MLP neurons of a small language model. Each row is named by its layer, matrix (up: input weights; down: output weights) and neuron, and shows model dimensions 464-559. Each number is 128 + 32 x the weight over its row's rms, rounded and kept within 0 to 255. Numbers have three digits each.
Before each neuron's rows, "fires before" lists the tokens most often just after its 100 highest values on Wikipedia text that the model never trained on.

fires before: ".", ".,"
L5.up390:151135112131159115149133145162128108133125159112133116167174128096100131140135139154161094102156091127102088156143100121125133161130139137140137143153086130131112117136112175055081163081167096114123133129116169137070109129117151141103165174151165114100150106115177143211195135105162164142
L5.down390:123159151150121076100068116126148093096162138082115096121142113131161133096123145165133072100068139121112126155114144148126084099150116117149141145157164159115088090165159158115119143164127052169116166126113132155127189100129158125149122119122110199176121085171167122158202140155144108164

fires before: "-", "\n"
L5.up818:127155155127123135090141143105123136098127100130098149090138131183107101126144088122097141120146146156153162132103149120160145088110135087114102131212117168162170087124153131149074150101111102092187111112123106141138095142160108117139072150169160146201188169111143117104159107149102131103
L5.down818:133118126211160114149116148112126113087114113111129108085138113125055145159095165143101152108094192163114189144119128119100143049201164115140154130100142163146101084084095113095176108173149119163120106150120134139131119129076087165086104082104091151128232177151206135103154088133138133112

fires before: " of", " —", ":", " round", ")", "-"
L5.up18:131123171110093052127148110111154109111132117146148131096130118128145203094088133139125151113175132107075057185136159145175057130088076074136081100114184126083096157106109213106109110075116100205151101205141155136202162141116153105144183160128114119133148117121095149133093183118120169125
L5.down18:085110166119090076170109113114112118097110113068103105049162153121140184126135148104170118154123078092174101138057123142143134144116183109124168116126081127092133142071142186125123149182115149095126147137091132138173138120152090115157135174139173116124106137101149160141167141140150149179

fires before: ".", ",", " in", " was", " of", " and"
L5.up441:103123097155095098166169151128109126135133163126095125100135123145070128102115091162144131075137122134130150134131137138165175064078129077099115184115110090151132142141071140115130120069130125078098121174114153118127092186126157140158071148075048135197126148147094154144105141115131077010
L5.down441:163119170126126124107109138112176171148148073119147090149164149132177069121129137121152177058101173105106119144160149164086094117115166093128143103089134141110062150125161112111114075137174124165130114117127110118107152135112145146112121085220145107104126075177182145156182120178179156137

fires before: ".", ",", " as", " by"
L5.up1005:131104080104069118116144116110169101140176093143101133177130077154057156123119137165175143114163100093148145164145123133137100123076103108128079161128085180123124112134198128143194110139104136149118127130130173126170118161182122166117125181171109113081124092148149138155122138126133076097
L5.down1005:133171150144213166131125143079118137089125112096111081126154096133102139116158146090158124084136115129077147133168077138104096080144173144113125156073177111117131159174181072088107125126115069138125136098083165142119160082104110125072096059076118132098156123135126136148105107088162140142

fires before: ",", " million", "."
L5.up351:096107150131117105094123169124151163102155103145121139172123092162107108163127129075106081101109105054156106121075169144165108074149082136155137143094123182128107101132150060143102123110147113168063123136093124143178127154112104089164096161168138122122155077148104140127142135173105120134
L5.down351:119110125179157113153158088151166098143121151182070127158069073117084079111150134202149149097146080133140104109173154129123056143159136104135172122169128062134120147090158098071202107152095084160153062049073111120137135128121172114166111094151151096091115112086131155163098099138118164124

fires before: " to", " on", " in", "ong"
L5.up1212:132142088154118172191150095051139140163164106138126072145130137085149187139148084069150145187137130136164085174098064130159089118110125141160180138132085083172174080086159153142186135112111121101137148098140155133156100133162157095101148157175126110156126174128106053180109123141131071103
L5.down1212:148143066201136098222180099128157075112086153145104122124143146077141172129129081117158122130123146076127118116101090158138102197109152171145135163111096117168121137101140155103172105119125103110141123101114110111047180162133227071142164134099134133160168151143147169170060180113105159129

fires before: "\n", ","
L5.up2421:103114181100138085205146082159130176045134110151128141098107069081147104121147160150150122176138136175165138143158161144124123141135140085128168166162117137111150133109118151150154150104156141145163147146142146087120077167157120131059111097193047094133101133188126132130127120109129110136
L5.down2421:127121142185109102173088085140080134134130133158099084166146146151106101151145127099163155137126123140081099117093150166119085098148175125153088095190135162133121082150166100113114111200083129162075152114080146138140101089090100115115144169165106088148114143142128073162112116125123138160

fires before: " as", " of", " for", " to", " with"
L5.up1347:140115109124114151079145138073148103133158155074132112117118156154123095203202141120152146107108183184079136146122089147167138165120087108147146111119084166131104025129135100161133149165104126098131142075136065140107103047086141129139091099144079123108167101129129122179157103150158045140
L5.down1347:170118129071126100131176095099121110109138125151130105098070058145174125147108122096133106148121133126149141090097134150154176162090097102073158101184112121102112109079142152144123137086093006152058121127129123141080122150188116176144102135141125140113129122155192153112221111130092126175

fires before: " to", " for", " as"
L5.up8:114111136100124103135111122111146090114108166082160154117180142115140165102166144080157115157102146121095140176073158186095135118125104096129094128136134139111133069175149124192115096108099110102093063099113134107096111131115150112101180134160110172106169159154184147132132196137133118133
L5.down8:127084124140107143116161102093075136132112115091159161139103131141105158119146103129157134072142146178140138067096109150097145109140126080089165137144171114044167126115159100129138122125086087128128154119161169111100100148134156154094120155093124106183154152152134045157102144155093089113

fires before: ",", ".", " and", " of", " in", " with"
L5.up1720:120095170162119160121150166027117126136087195144133112082131130145111118125183124124128085125132140134137110132189182109181198142150151106094146095090137083087090129129125135126132077122177127094144111179158121095090160101048089130138142120081097148175156175127113167102143118134152130096
L5.down1720:150200086192146173143123175109145130123133151169077145094127124154134129155104135106170124184148078085129046122126114117163102140001167153170178163154071146109064116144135093105169106151123185147137119078119118116167137143116108138174164129143159116074092127115104127106129152110128109104

fires before: "1", "0", "2", "4", " 9", "6"
L5.up2367:112103094117116181101080080095118103146116145141149133165088127160149134149133117052122055128136110130191139119148083102181110139122050112151093146138180128085143102100108136125242134128134096106102108105108149121096098139094176138133095146076149105127152131177158123093067125114096168205
L5.down2367:132118101094151154074146089095095067120144130139030190136153158130144168099116155144116150148099144112178129132119151147175189116105119165101101141142093108125131191129143118096120119156152118123084105072143153087158192179117113139086091158082126135120144142202169175094106114144150131132

fires before: " the", " a", " to", " his", " this", " their"
L5.up122:127108161066104163079100108087131149130163166079128122185157196095117128068145108096090116113154106117102120185080132159115126124142132162103110151102112114115166125132146118137132096083136144114144142111118089139109068101089087121172139073106113105081139164152081137067152115096148145113
L5.down122:126141092102130079146140112135121146090109155143098131112108062137142113100083118109107141185126092126123124124162130126064140193158088160145124116098127160143123103091149143154059236101158125173134131108140147107093141101108053110114116136128169135136084092118137118159162156169088162113

fires before: "\n", ","
L5.up823:147130191150132141085151144068167157075160105132060149122132178113137140084157111097112143157140107138168103095153101125152123059100131107097137124123138077109114190106166099081140092105095182145141096150072108129162148153076142132120078181145095157124097142169078088124145100153119092090
L5.down823:109112068255061101154153134078098172114108120160134164113153094093111154131073182102093121151163057124154132157141105140146167130157109117161098181179160084135110110073171072141117084146134086116088102159172177144097154122120154142113116138103096145122153172140207100133073151103142121073

fires before: " of", " and", ".", " to", " that", ","
L5.up830:103185157156161136126168166162139153168094124176167161076098147164075166097134128133089110124104077105113065102193073079126107112097145112116120071140154176118121130179127102142105154153098162164133173185132123144163057098072159124134153162092122103138148129144082145128178097026104154085
L5.down830:181133138175154142207146115120127107096166165169106105125112129176128093156120079102094065155121066125134082115171114064148113098103122120088142122140132111058073137067166151135124111088177091188089141140157119170082202123087135192067094126153121078157151086098156135131118149098113152118

fires before: "\n", ";", "-", "|", " ("
L5.up2406:115170110145141106105121167112157049190201121135132120106146200126115133137132139116120110126181121176129066136100105118135104134157121143055126131139166157165123131144154129079134130138172164220091186113117108098100136103137177115114125120102146181104154152173088108128098217120118209133
L5.down2406:190129125103146151130095110130170171099113126111166160158114139155127125131095166136118140132113116093134129176149156105135126159143122193070145068103124131127156135126127192126150173192151129122075094130083168125104125098149084168117145141102121126125164171114079112095162143139162143060

fires before: "-", " |", "\n", " -"
L5.up1233:115098104168107173099169152132156142201148150093168177103178116172138051119138114145105081078092133078153127096072079133108166149129124123126096085168091122115129111122113104159113143082158107155127075148091075117162124150118115163120173160093150071158167148157131043074195107156116132127
L5.down1233:171111156157072127089106152133079125208125143176117178165118117140122083112103141115139125193110115122086076116128153150092057164160179148123086123216108121139095125097127161203132061149117139119154170187146132161114107129168124136182155110083104091099164174142117153068180085102152107139

fires before: ".", " of", ",", ".,"
L5.up747:180099131153112118153112183115092171137177165140090101126206126107170106086200119139094089095138120122114149150114137183137123109051111090120100089117160152118098123173148134179189098162077118173156100122102114097112103117084149118066119115147095140118126157205101097163167159157166089126
L5.down747:123095112118146142166192127102100195124078121166126114150089114151120184168145144152180162151059100142071160133131125133156113088147117107133062118055132104100131129152120101143136144118168149153078119129188072124101186148148101154109132125166055100129134149132112121094215156107149110181

fires before: " |", " 2", " 9", ";"
L5.up900:101134184069047119107122124107123103151034085233037092191111135098171088154130156139079145063154153141110149173121146088141201104149132111125146121132061109153199101112151185152091143103151131142089158188200179168125130151146184088121106061156138172113155105119087095127155137089170095125
L5.down900:107113125116091138094137145149044174137079133121109073103141088068089172106111152048211130169126120128146092145076087106135076138122156124122096126145118162090108155129163128119139088110184124065131130131131080093153147164127138077128178159075147098085125145136099118093182103162112105118

fires before: "\n", " In", " The", " He", " It", " She"
L5.up406:157090179122099123100166157093153176135132090109136153121123148152129137142059086118161105116067181069116097108081130162120114123148169138118137084118161154090120129153141122145116108193127127102124130056200086124116088124130133127167143168124033105170084132147143084106107121112138128143
L5.down406:106116052140152120123118228192081139118092162107127108136094138139090173121109183141087110164136116148119144104142148152114169089120120099118128134173115129093099120117153150161124138175119158153144138174182108141119131097155140108131128141088135143145155088127111110100094171116117103077

fires before: ",", ".", " (", " in", "–", " and"
L5.up298:106096172132089134121145069070095171098154135157120129110175126110143136139157085178153096089148078132120104173120098118172141101135088105121150166097121113132135157122109125126131110142082124166072087097146167136134134150117096163147145116125038098144160097109096108135100047103128117161
L5.down298:148091133106121142095122126094132124090126137103130170108192096103123187096136118092126175147161154155126105123127103155095125114073153118178077130127114116131127159126146104140119132100110160111068105137109114094119161148129093093206133047109191089112145164149194118112125128127090137170

fires before: " |", "%", "."
L5.up185:121176123138086118117145127128061135154198119117143151186083123089147110074064133151085109183134142098210102126134170106101132141149066090153124158137078102153121159126071135146122108134083118211160145136147120173157087138159145127122074044138155098041123154210044168124093128129107089149
L5.down185:121113084119191095129152097114172185143105170117085177135052041168115175088109142159172069204112130111149135158084140112093108136145082185132172127126102047084134127110100141138085128063124093073094099107062175149144180149148086099171101137133159141088172122178132071141105129134105137093

fires before: " of", " and", ","
L5.up1037:073145103094136114167128139112151142125078144086143119166157120128119151151148123152183144169114134152168155129174119167122056140099124081085136104149153139109122158132108137140138131205146188081095167104172105200186110127118111115129098101143104167129102165096111108099070171145151126117
L5.down1037:115134129122112047159108124083136132070171142200177132157107112162049104081092145058114189110076090136135118106151097096151171198125095164129159150087107136150106150142073106138127197134155112152132092079111094141169160175160068133125157079122151100097128121115181140107175098150138185099

fires before: "\n", "–", " L"
L5.up1294:136149120173125130060179176129141119152159115127118140100123160160154113147090115133105095117159105115165120101075170150148122170121095137119176108118115063150144111131113158087103155093160099080115168149135130082110074176097111103097165088143129181107145147092139124098147129134160073131
L5.down1294:136179101099140110138158136111140125141177084058138071116119130142119099181149137087106163164153134136147104082122142104131068074148114116101110169119192182102118177179148139156050099064095122108183075138125080113126092092054129152108114075130125127099146125157069128167116113103072117067

fires before: " in", " of", ";", " Science"
L5.up2292:121109114104096164093116183069139130122118127141183156110157078093161181120090095113100149113176154126120108143156077164113061142142119057084123144136119170123127115151103146113073127176121117104135075137167192181126129137107147105118163073149088145100143174082113082122137119104137167118
L5.down2292:109101112110132116131152091129076103170119147171109093114100132145096162149194141089127113150170088127171125135174176135120130139177146084111063152120104140104078111161131124148120144149119148132141091151088124133104119157141177139089086127082139185138155123096096094136194150111151148115

fires before: " |", " 3", " of"
L5.up2189:125138124107134095158122167148117125129096129093133113141130137173144090079152122123110131130122101109180100100114119177118079158115057107121104151106097130127112131133120116133167168128086120141123091200129108172220157195108172154147146094119103149129162112172180105079114118144136126154
L5.down2189:106103139169141115153097102063119177106120067102089090152109156093128156144128112106197075135149099140102133206091152125117124122174138126153109137087165074132118131144126159146118128163205087102113071192088121125126122140108116149066143070144132081153189154095085125120089203118120154130

fires before: ",", ".", " in", "\n"
L5.up1229:083147090158065079124109148128145093096158138135100146073139144184125128153115080129178130062104132136126112165141109103076166084131085098102078119091128112132159098149098130138164107133092116144093147130127136148117089128140159132067109122159042091184082175109136119159147133133126109093
L5.down1229:100130133180103120104138142108179103152085115129139182124135161145135102104134068071150086107190096158125166159146116170186145149094151134145179102092079115113160141067096168082045107155145122159153080119138062166105140124142134179145171131147108072141079097130134075142137088177145179159

fires before: " of"
L5.up1902:157110161131134130066172150107184157140113133151170114153135168174068100129179094158146064124116050150149217129169153172113148162162091114084120106175106112090122127122160171140020060137146148114118214074121094156148094139085110099165134139109082125117101147151168169180092123148148067116
L5.down1902:092162128177117126138153097112101136059179133159172114089106133127198117121094140125136170138135189103123080146105154142127154143103134079083123141090105148112064129133155161128143091181207179144104151121126101176143104103135080183120119145145101097085156106058102080083062092096104142162

fires before: "\n", " (", ",", " election"
L5.up2410:153074129095136079099115110125052109192108118132104054123165121123137132155156119150132206120135128147094103143129131090120184051162105098173049150141160068166148102137131122109117084081145164086151154039127139080135118161115137154135063119149113132181127206126123163192095145080126126108
L5.down2410:099105185155186107141128156095153099170076097160099121103094159123108108131135158109121128072136134103170114172116148130112105112147136187127171091209129142152188159142093166124139126164129102171115119142100170124096104137135138093170161101150078098164130116076138160120002111130145165130

fires before: ","
L5.up706:121108155147112192124139178069188090136192173131131143128119119164105130129114129148091097095073143088148101157156067123139114155146110085114104137067137169159107183083111163053135066171127125114113113138084171153140144071145105087074186163097135151095081085155154113135182173097177095142
L5.down706:158092117201111180096087151110165145168112172171147164168135107160149161077137131157148188078108092079122145159114190124113115124169171125097130154099121118147113061119176113133134073124084090128149098096103082123188117110092068125084144092113141170093184084128185142156135179160128159172

fires before: " |", " in"
L5.up1709:130136063135091129074146139116152147093150156165160151157164150125128190101183115113160156123126118131152145165153150108198171101155136100122134138168124061167073121100084134138148052068074090094154069179148129140173101139126159166109162100146132147234115109152092131165176179138123118106
L5.down1709:139103097151118109121136116110082136150164136210139097130106109166094130134155101142145125110129131122130141183187110102150073137121138121122139131125118137121107122175076118135113157169149118134171089125169151097125166105207132049117080109082103153127124124137181056191080131108099104125

fires before: "\n"
L5.up1473:116097120112094111149136161114136112108119114130152132069161117180140103088132151065134111108113138102185124138114124126099157106141120110074081105157156112138146134151083133092096151136166122055130093114153114213069121161143110151055176178154098113134093135197184140198081152139182078121
L5.down1473:120170107183142154099158181118098167117134147172137146113106085145127164158163154081181121161214094129124111089141133107148134110152102164104197132171077107123106101115121134112175170143172141131142108124164124133132141131163135189091109178096066109126139196139136158143067173158040087165

fires before: " and", "\n", ")", ";", " ("
L5.up561:142135162079096182143146085077121129153141146167099109149134093065166147105087113072172118207152098163119093132120142170210200152139077133085178108160129087123177178139093135102152143140101147127167127169121117104174088092078111168106158166103119080129118178104088149164130163109124137134
L5.down561:098125154188146141088121145120140100110112113104120107126102103150113119149124120114075081156133136113103121127095154110194134196139195175092167105149163090080131150183101091075122129118088058084122112162112201119143090085090065122132161107134121151184182154089113116120147146107151160178

fires before: " |", " by", " in", ".", " to"
L5.up502:116136139130143144135124136172132148115127077159106136124162141072164133128139105085112070077166128100184072075192152053093150089113148084141075189190097138081161189123159144141101196185106142126107117173072162081095106143121173116085158117103157133130080149139072181110156103126072076116
L5.down502:127112109185184154099130171109096137147100137139065097132104199121090136101158095110113146107142110069120092072152128129177100116151106098157122135120117173149130107154102129134064100155077134171071118145125113124130098172120136140140062160130113153087142068113127100122076129170090128090

fires before: "\n", " |"
L5.up2067:165156224146121136103162198096133150113103072125149085150174106089073149116155122125135092160183152107110119143148170118093167172085118163161145175163103124138151110188102159133112170096099150081091124107098116180132080141155151156091135130118127120157103128128076161150151228125152085077
L5.down2067:138054120177107097172089101093142106183112109109110129148145079118130111074098134135162113132095151102073091127142104134137182134125108129160116173194147054102133186112123123127177120125117163145140126068089052198142099133141139141149160102096147129172122120067190115090133119172113117146

fires before: ")"
L5.up594:095148097159090124128146133174130092124191104142094160153120101164168105145178122115109174145105077180229095106157133130177096086116166097090159161144055092149114120113148160126103082163124120156151176100107103145128097109109145095112154134165119075133079253128091148126140175157095161139
L5.down594:099148139160092110141090113071096084096118146123148141076141086144180138139126141142120181116116086086156139166104137107080119165119114083081160119093137139172202130148170124107084122149098137094095094141144117110116132107131132098127113136093159133123141145063140159122090119140144200111

fires before: " |", " of", " (", ",", " with"
L5.up173:171148081089075156117174163077099100169174139106092161143172115111114127144116178140150165199106097123087178144152138084153131114109118092089122114113127121085136112163145082092118106155151130116115155155191094136141130140065154145181220210143093094150166135187124101119155140123143123133
L5.down173:103109102093141180167120076148089166158094166112115121119122153141099139143163140134158176160156158104201097091114180135189089111145141177147116119164136131127088117107131092165155089138128132043154088151131118129166138123203105145137146198152142083098126126111060164150128140187108139130

fires before: ")", ",", ").", "),"
L5.up490:117086114132102089129164144112200090111080137115102180119146129083153105096135134106146176162131126136097131089212097137164165094087150094078116169158177112073125087066155149136163114176129127134132084153165096126101141133139068070072129098140091072177093125202160104198082172061204143085
L5.down490:064174123214183104129067152166087112100098119088110180135125168156123075048070116150118136064146128133133128126089127138150087090139180155146103161185096156185112128152124119164127107171125098099104165122104116149109158140149137102129192123128164102141112185140157144113143131142136059111

fires before: "\n", " The", " In"
L5.up1553:140173188065105108094159135155141160144157154165076089144144110098073129144128148128089115152088198154086074129142110184162158063183114160105125110121140149125153133171093124061173162179122168130091094120117193192099102135123145122078133093185074127132101158218138120185085168107147146130
L5.down1553:182141125066133105151148152131129105155129137204102110150130131146102093156162168101144071131133139105092123128144083140129089158122157102193094131128114106152084133126103128097166159140135110124113134133130118140115165104131169126070115161093172081117142080158141144137040133152103144111

fires before: " by", " as", " |", " in", ":", " to"
L5.up2043:157075136101165148146110142025142112080165081117111103071093113159118133134139136171147142156196156134175143069125091132179143126165097123076128155099138165168100122139117150152152184110142080128131135111159179112146169134140173112079165130121127121114079123125084160141105095117165124166
L5.down2043:137147106134131071120146118063148137103149143144119113153145145141167152150130143081143116175162125112140096087104054164169110158112187132113086200144158150184113130123176132156076144148096089155184125183190195163105128144193201142128058158187119136162169125151148109129126124111101159127